config.toml
n_layer = 9
head_dim = 128
d_mlp = 4096
norm = "rmsnorm"
positions = "rope"
init_std_qkv = 0.0196
init_std_down = 0.0
optimizer = "muon"
lr_mult_o = 3.0
warmup_steps = 26
MLP neurons of a small language model. Each row is named by its layer, matrix (gate and up: input weights; down: output weights) and neuron, and shows model dimensions 112-239. Each number is 128 + 24 x the weight over its row's rms, rounded and kept within 0 to 255. Numbers have three digits each. A neuron's up and down rows have the sign that makes its largest values positive.
After each neuron's rows, "fires after" lists the tokens most often just before its 100 highest values on Wikipedia text that the model never trained on; "fires before" lists the tokens most often just after its 100 highest values on Wikipedia text that the model never trained on. A number after a token or word is its count.

L4.gate922:150174142144124118108139111117115142120125069171087188082102125152153154123149128144104159123146141123109110133074122109118147132119107121134098134145130129132128127101187127146118146139104133149154113129131099134079109154144101119130129115150103129138162170179112111172084119113161141120061125103157154140119142086132128127148113152148108119130128115161128108175174126110125116146126
L4.up922:071134126131176157148142113127103133121116143120136127161144121109111144141111160089132130108088136122120115077146125127141142110139116125137127124128073131120121176122122143166127165107154091134141114139109147121145091097152133110119160120138127117114137139106107132105129127147120095107098175153150131147129120111127120146113168172150134082116147130170167115151159157145146091082131
L4.down922:138103100073097129128111122159133137146133124129094142169124139086120148104132087137152088133130118101120132076113143170123079141154117160135129120108114106113173118114136115121143110145127140175156119110137153133135113096094141140127108131157142134119142150142115112129069135096089113105071166123116159148138086132111129101125118135112126102165086094113175133134146091127100143115123
fires after: " |" 43, " di" 5, " Gu" 5
fires before: "–" 25, " |" 23, "oma" 7, ")" 5

L4.gate938:108140148106156080113155151121116104120154138115143111138080140124141119099150099150091127169146133135091115139076132102105110123121143134111149132150086156127116105102159123136128152121142176078161148125076117164126119126177136113105102122102145066129127142127091164185154130142112172094127177127173106133145169108104104145132125118187146140164123133143111149142108102131141124134124
L4.up938:103137128098142095103138149114098104154134125111149145123126088160135162090118140128148131143141156128081111170063139133112136125154114116104148150097111165099091163125137113122125126132129126100128142126115159150113116104137119138074117091117098073125125149129181143150130143161133147127138178145151138133144185105136129088169136137142133126138149153115094122126106128101094126166119
L4.down938:149143087112072163118102124088115164158081154130097142127126148135149109139132181112117125124111096101113140182144080133111125153145154066122113135120120177136111145105089128108096099127114139167175152117168114116144095141107138145144145129134140067158127130133152164111131100166116130168106127143071139134165177162104098113123130136101149118155162119148114124134114119108102139095151
fires after: " the" 45, " The" 20, "The" 17
fires before: " was" 24, " is" 12, " of" 8, "'" 6, " has" 4

L4.gate2740:129152120109127118132111154105077122092087122115127083111095122125073144117138159149123168111108159128077155145095123110110132144181124175101119133119186172110162126141153146113105120115127157142148115120130132102096133152155137098109119114124133141090131118155117177194112110153134117190133153075139149098135117144138141109106124111140124109158112125144104121120118119149171128110089
L4.up2740:059151140138132149117086136114140119170115146123154121126144127153095133131107135078116172139117156171115138104093153069146128120137109152125155129096166163151105100151137099159152105110118125147153142147126076135148178123111171137114085149201141127155126147110170125131143123109077107102131162100108150115118144105145145109121147121157153119159115163154123138138142130157164150188107
L4.down2740:127106106172141127088137143159156150159129103103131124117165114153112108141087121093142168132136109175106170120095118127117152117125112139180122130123117106122128133171128159128139119150126127127126123109117087133148155118166064152147131148108170148149130138124087167111192171167112123153128163134150103069130157114158105125126111145079115088145149156112168092140148110140125126131168
fires after: "-" 75, "." 9
fires before: "|" 58, "-" 10, " |" 9, "\n" 4

L4.gate3092:119101085137109096135101137088110141175124168127138109108159154125076114163109092102130188116129121132138126155129118148140114178130105165138129164151121116145126151132142132127117136109160126166117108099144148156178151169078149122097119115097146113149110131112053140105125152132130132155185112085115148113137149130129122144163119127159156149119114110116146143123164134132107085136137
L4.up3092:148102086156102112124139124102143117171159138101113139177116123154102131096144139124108142135099123133100090141159113147126128109173138138129144124105143137133164139108126075156089166105142124123166177155124173138113119147124106134082088125121094116163157122116108131147173068136120116125124184100096125155138123120149145110089106145177174137092076128113095119114133122133095153150125
L4.down3092:127163127128096126118095142122135133105150142127082105135152144126126086113142155136152121151148130138133105102125101114099153099156135091162103124089101148121155133155145107129104154130141135152108103127142124132164132148164133141147126112119123130144125129144133086069127105165125113153120138092120123143116176121156161156099135155112115118127192114121084126153119153114120110112122
fires after: "-" 63, "|" 32
fires before: "-" 55, "|" 40, "ser" 4

L4.gate1047:137146110140149125134160138185128140101127113111109110121161165105129143125125152152112143142151107142125115120121166158089125109136086129132099109126145135134132170102106140155120111129120173095164113123145149183186127143136104166115161124163110111132126113090126088149129119136088106099108129179154118160125140115092133069113123148105095177135117109119145136099113106121149126114121
L4.up1047:125147124089108113180149115191114144098113133128147125126186130139114102122124128129118187127185158113127155095136144164129126142103119094120118071125109119142149125095128120107151119110135130110113134121175123153149125162093146149156148101131128136133118106138152121141124183136122158097126064144134125139115164119107137105118116146180132136094086152107098137132155139124112100103167
L4.down1047:096136158070106140160178182100124140142157146116130117134132087126116137164193116093130122155072111119101144120118111127153085161137115113117120097098128120125147134182164089085131147120147153180138114080118136112100163129086141138117112119112141118144113162079071134090142138142139108151110133144061107161130142164153112129103122123116120121130168125153115146127113079091111146103124
fires after: "-" 85, " dr" 6
fires before: "|" 85

L4.gate3770:100102149121113120088109113093162079143104132130102080112112093152103111148116162167118113149163141097100137138115139133138113124182130111111161168142149088117138176138156167144107154130140173109135146150118113166111126114151153113160144127137129113117167102098105169152112109195151108111157135119150132166163132110121169124124141143107121108144195114081143093125122109134107107098139
L4.up3770:162147115116139126133143073102158138128134113132119167101130128127091139134130145145122124127133138150171165101152119107078154131077138095142150130085108094123144121123140123120115150123126098132134120134127125110102129129144124154118146160131141139131148102148107129093147170114133100069120134110181157106128133145110089133136127121142148146122145116151126122104102127129118115123128
L4.down3770:123155126124199104103105132140130123094140138142131133182097122098127148155116107131120131148104082173122105101091141132131142130079139087159100124150138108184128076096114144152113165149150111123107080104102130096153155132094162114107148112132108125126102110117098109145129165091120115113112163114158103126106149152175151185151126157101156151145117162159118103159139130165122136105155
fires after: "-" 86, " h" 4
fires before: "-" 65, "\n" 20, "ps" 4

L4.gate1077:126130169120155118148146179128137127122136174098091106098107136140092114124132115118080140101156134134125138098135098128109177166116136158113156123123146114126120122119146150109098144144165159112130098146124112123140114120133127103109150148114145137140113089125117111137114143085150140133114138131094106114053121158152170129083137159157122115138141174146169127129094143148127145138102
L4.up1077:115084092107109112124139109132170137065152174161137130108138147121128176106113130133121125130133132140097130174116119140119162102148058127128124112100107130121136124133110137131130132107148140164174166155130156088156089130126139127164110129172136117128148120141147145124115128083143185150127104115099104120122126138147124157105148125127144129149144131139109121128059136160154156155120
L4.down1077:134119114129106126117118154121138120154130142129105114156125125117122153101141088178164133107131123123134138160119131115156113139134138125130145109085105128161164122101127094156099103088148159145142136147116113097124143142122134116081134120178189053139103115158127120114118123159131107124069144132090080117133131134123104155198209097138102198139123130165161125151105129097145114105109
fires after: "|" 57
fires before: "-" 60

L4.gate969:159163171096112150129117136078155126120101169123082109140109102145112085102138135127157092124166131149160108155110106124085179157077126163086132152118115139130172124134103137139150099171128145152149102115123161133127153126105094096132164113132151154161141128137161150137108122149159131140093093088087139151089121095161129105132146110108127106109107151118138126134133076136130148109118
L4.up969:121156127129104121192128158089138163156145124134132103096106126131093140140149104136089099163138123102216136128134144134115145109116111142158150115152115123116105113124095116128174099132138145179125077112105119112136117122127105174138099138125119151099119173096192132122122090094103092100119119114204084134091124114148145102103114124150147103128122149125131094113100139121127093115158
L4.down969:123106125100081138127103153111164081101135137089120125105102101141133069144115150107151138139111163098114113145171126148105143138125141156090137097095123138138132040146135112129116075124093121131125170165125099099141130080138125111114144158091146151146140090140087140144140117130111124103116111154163131152111125120159113110136154128155128124088140161185149116142145155107108149102111
fires after: "-" 86
fires before: "|" 86

L4.gate157:131138125153110143131165144107132182102119130133147093092117149101127113131079123146123152098112144144117144116149140093133110131145111061140116088147186172123115124128112136141124164121149142118110117114133109159153085110155149101105153111119186142130148157127124130166111155148126130089176145128119140155185104116144102137146082144142181117127139108129144140159077133145152131139142
L4.up157:098152128152133150117125126116108110155091134186097076117121153120111117121103124107154150140144123148099109137133129124170119135127120106150093095140152162106149156132144075174163177096138105137164125176101099121106141145115109127068133148116130128079133058176109105148133166113170151121115137164088141180076112136093150100102092142161109123153109081126137129107135129121115134107136
L4.down157:127152153134098071119089109101187170112102144138161115135159096116177091100134133121104125132180161129128150087139111134096135159145110133066165169096128111105094097113096122150155109112123151131114135113149161134138126093159144101122168123118102109156119109117154073138067087107139127105185140159143124132126153102131150121111123137124125115083128103144103117160116128130132142145111
fires after: "=" 47, " =" 11, "History" 7
fires before: "\n" 35, "=" 17, "\n\n" 16

L4.gate3822:135147121106157172081131120128170103125144085136115172080122097103144111141147133099144104132127107118125134103144089142177142168132131123107135146133132123104179107184170122159121085184147156114144148122127136155121164075169129150112121138145073158134152153104149146184123104081094151151112144100139077146118108122112111117129123125115101124130100117137117131084079101132121138165125
L4.up3822:156106130134076106105130155114137119171146085099100150187107103116123161127141132133172104075075140125133101067117108125093138109149131091107155117126159130114122093085150104116099104119141159094117113143141135114141130128125140131137133116081111148136142095176146156121186088159101114121094225139164105118171101147106091135176122122136126129131094140118150135114118090110117152124111
L4.down3822:164142124094095102107165109127134111160188160148137119094096159086083111103123130186108150120115104120177103147174092166104092140090095131162121163125126134092150132131157168127161112166147103159130144135137107123117142140109143169151113163119129124150161118132130114102142126146110121159122081104121103156122151134156116139128105113107138118089139140122105128151133136187143142117137
fires after: "|" 74, " |" 6
fires before: "|" 75

L4.gate3465:099162137135149112148145120132155135161144134150083117143148136173128105109140126112095111096141126124156160141092104139117129131167111080153101139137109116122091095099143112097079137126101112153149113146154096092108088137078119112120152118183143158131101162137152095144106140109137124124122060144117121143129100144120132139117125142103120143189091156132128163130140105120182124095120
L4.up3465:080113130123141149127126146100195148135120133099138148139153130129145102152099123130116158112117172081102132101101112138155103154122151141093129127134144125125151134095161167121154121158140076112159142141108096176165119084129091098110136119134157121149123174123099126120140172147100136166117070104162116141130140118162145130108088069109173154140138122130152100181177133141099112096172
L4.down3465:155153123116097130136133114170151107128158150170160148112173132142092150125148112125155133078122087142133124122102145087134123074172124120139113164125129114151135130108131111086080130126110134093092110137124106120121138098090160178092145130141091142131160133140095129143152104169133112139117137157105164141111147114161128129145131189143135161072157124070116135066154134124138123082127
fires after: "." 85
fires before: "=" 31, "In" 13, "The" 11

L4.gate3919:135171119151153145139126148167117119182114118098106123065109101139151145148129124103129126107148139140135101125131097101151152153128145146123113134140113129114144122129084115135143163117141114136157160153099159094132101100123087167102111164119110100175105151146145129111113140167143119135140120151148094151141134091085099125140190122142125106115158113171129136171131097158155102128177
L4.up3919:144124141115132134142115093139110107096097122118115097161120150086145097157128080100128130118113150130117123143135141136127160109121156098105089132118137136088132101125144120148139129098145120119178160080107158101101148128132096123100087168154150106127088143108114132143122156115129102128098123111103100127103111121132088147126131130166148124115121085115111144125122112137120130104111
L4.down3919:141120127127154095112151166118156148160118138117183147109117158087149168146124102164113137139084109120127121135139142109143141134155121141109070129128156118107116125129094140125141128107127144142111105127094124109095122171121100107122089116109128145119091155127178125151104113168128136135110141135127131101121123104149144116084122106148095084088094139172108091178122100074088125102132
fires after: "18" 27, "19" 21, " 18" 6, "17" 6, "born" 4
fires before: "–" 39, ")" 28

L4.gate235:097136100124082105110194144136119158141103149106096109119127112132081096123126124162087131115131111137136112169130172126182122081155120139103110136079165130176158111146164153124119155156150093107146154147125116145117126095108158143149138132157149130120128137122157142123176092126124122136143139170124141183083112114160130136146135157115198130111113143157199106127145093124119083159134
L4.up235:077132150088112083138185081100130141105137135131142100126136114110105081140145132148097112140160110114107090100137125108158129107167105135117116142111137127163141107144162120170137106114131118106150113160122122156154141101120098200126069122136134111126104105104144144141137106100139142177167153147114112148123129102177109112137111129102161099084137142151136117112108102093100101136130
L4.down235:101077117144176133136148089149123114137107080109129134098130091093132140128109130104100073131080132137110104117146124110151101154120143114142130153108166153104101121125144148137140131087106155146177089139135147145138158122107162125137166096143103118091143098131172112149137152114122147147146135137107128144136116148120138121139167137094103136111107101133122138105097125102155113069143
fires after: "-" 35, "%" 9, "  " 6
fires before: "\n" 32, "-" 26, " Bronze" 4

L4.gate305:145124151137122154131123108158169133080096149152110128128134137141083134054084135167136124150094111067113136114144158111166139187149142125149149151177130141134145149116163122132135155127165092161144143089127086105075132150123138106096138149148106076095134111139147086112091166143137123177111101117133129083139113152112129159170124123089112112129143126145080170110122118138144096093100
L4.up305:086104157117185105078116121150102108105135131142167146108134096130095092117137107137143136140094134124123092109096144100110104132140149187183122144109158105129150124124105133131127176147104129198147099078117145163107100141117130130130163124142135110094132151120109148093127128129124130149130137137084124120098131145140123185118131114133115108123120097132095117148110113103145102078131
L4.down305:126087134134116136141090134163131166145099126124129126076151089127146127086150087110121167134147144074115117089139129139114126078165151131066107132156101131122098168076130096160117136146135141115111117135107100138132087113137132120108142136160172144094143075152108091107124125117123133178158155115135106170125132156118065167181161097171132152153091141141114120088133117157117113139098
fires after: "." 79, "=" 14
fires before: "=" 35, "In" 12, "He" 5, "C" 4

L4.gate265:173155111127144119131160109166159116135160136147147130158133157149106121102103152127143137145130122117110136123146171114155141097183108129077117159117153119139153112117097133144089114133120121119176174080097099121172144123135121128151144149116085102154149128118112154127121135129134117105133144078128146084109160124139131148131136168132142125127115108110140126168116143113123155102174
L4.up265:127115111137104107088108131187136139167111129107103104121118141141124138141141146147112136126133126130112125066142150170107151118105087132155123124119159157130159147138130139106099130080087135120121116118100078124152120122125090114127164147104115110146120131132080119164118092182127102103123192126130136142104128096160096107110142155156099146149128162159114125102108152136114139131126
L4.down265:108099121124109134146132099122076146142130154130114110092129153120171109131115175129143126148121139124116141186167112145165109129109141134121128106118129112095145109173136146151099089134127120150130155102147159116133097175140149131129172143126105132148158100103181145136139130129152140124141127085119127087154116145169100131094142113113107134133135122161133190107149142115134129130167
fires after: ";" 44, " |" 26, " (" 5, " Be" 4
fires before: ";" 34, " |" 26, "\n" 10

L4.gate505:152141115092114143158142128111106137109138124122129155121100144155081117116146161109134129139136157109128149146109106130081162122062131122102152080124124155142109149137111170112114102114155146126124158107152123140110119083103129117146091134163137155130126123111124124149162101106097123113171141114137119112116190149163108124142141150133153161136150169090150142104096118142125148093101
L4.up505:142117070139117133113184142139133087106176093117127134131125132098101121066157132105142128082137158168096119139086117134126146127054122130163179107132123126118147151131126108106162129114134146170179136164158140085107170130131126173146094121099118140083088178107129139153140118126139103093164100162177107099140158094165160133082135151095155131074115144085132139174111154084096129127105
L4.down505:170147113112119136103118112174151142170133124100105124108105169137085122114118146102085125195173157091165097098142123149142115135155129143136114116122142154168131129101085141114141168105109107132158186130113101082105098135145133125173112137118148092154142091126137116153055111129096165154114121107179143167109166102104146126154130107105121107137097106135084152114116118106106097104105
fires after: " |" 63, " 0" 7, " –" 4, ";" 4
fires before: " |" 56, "." 9, " 0" 4, ";" 4, "–" 4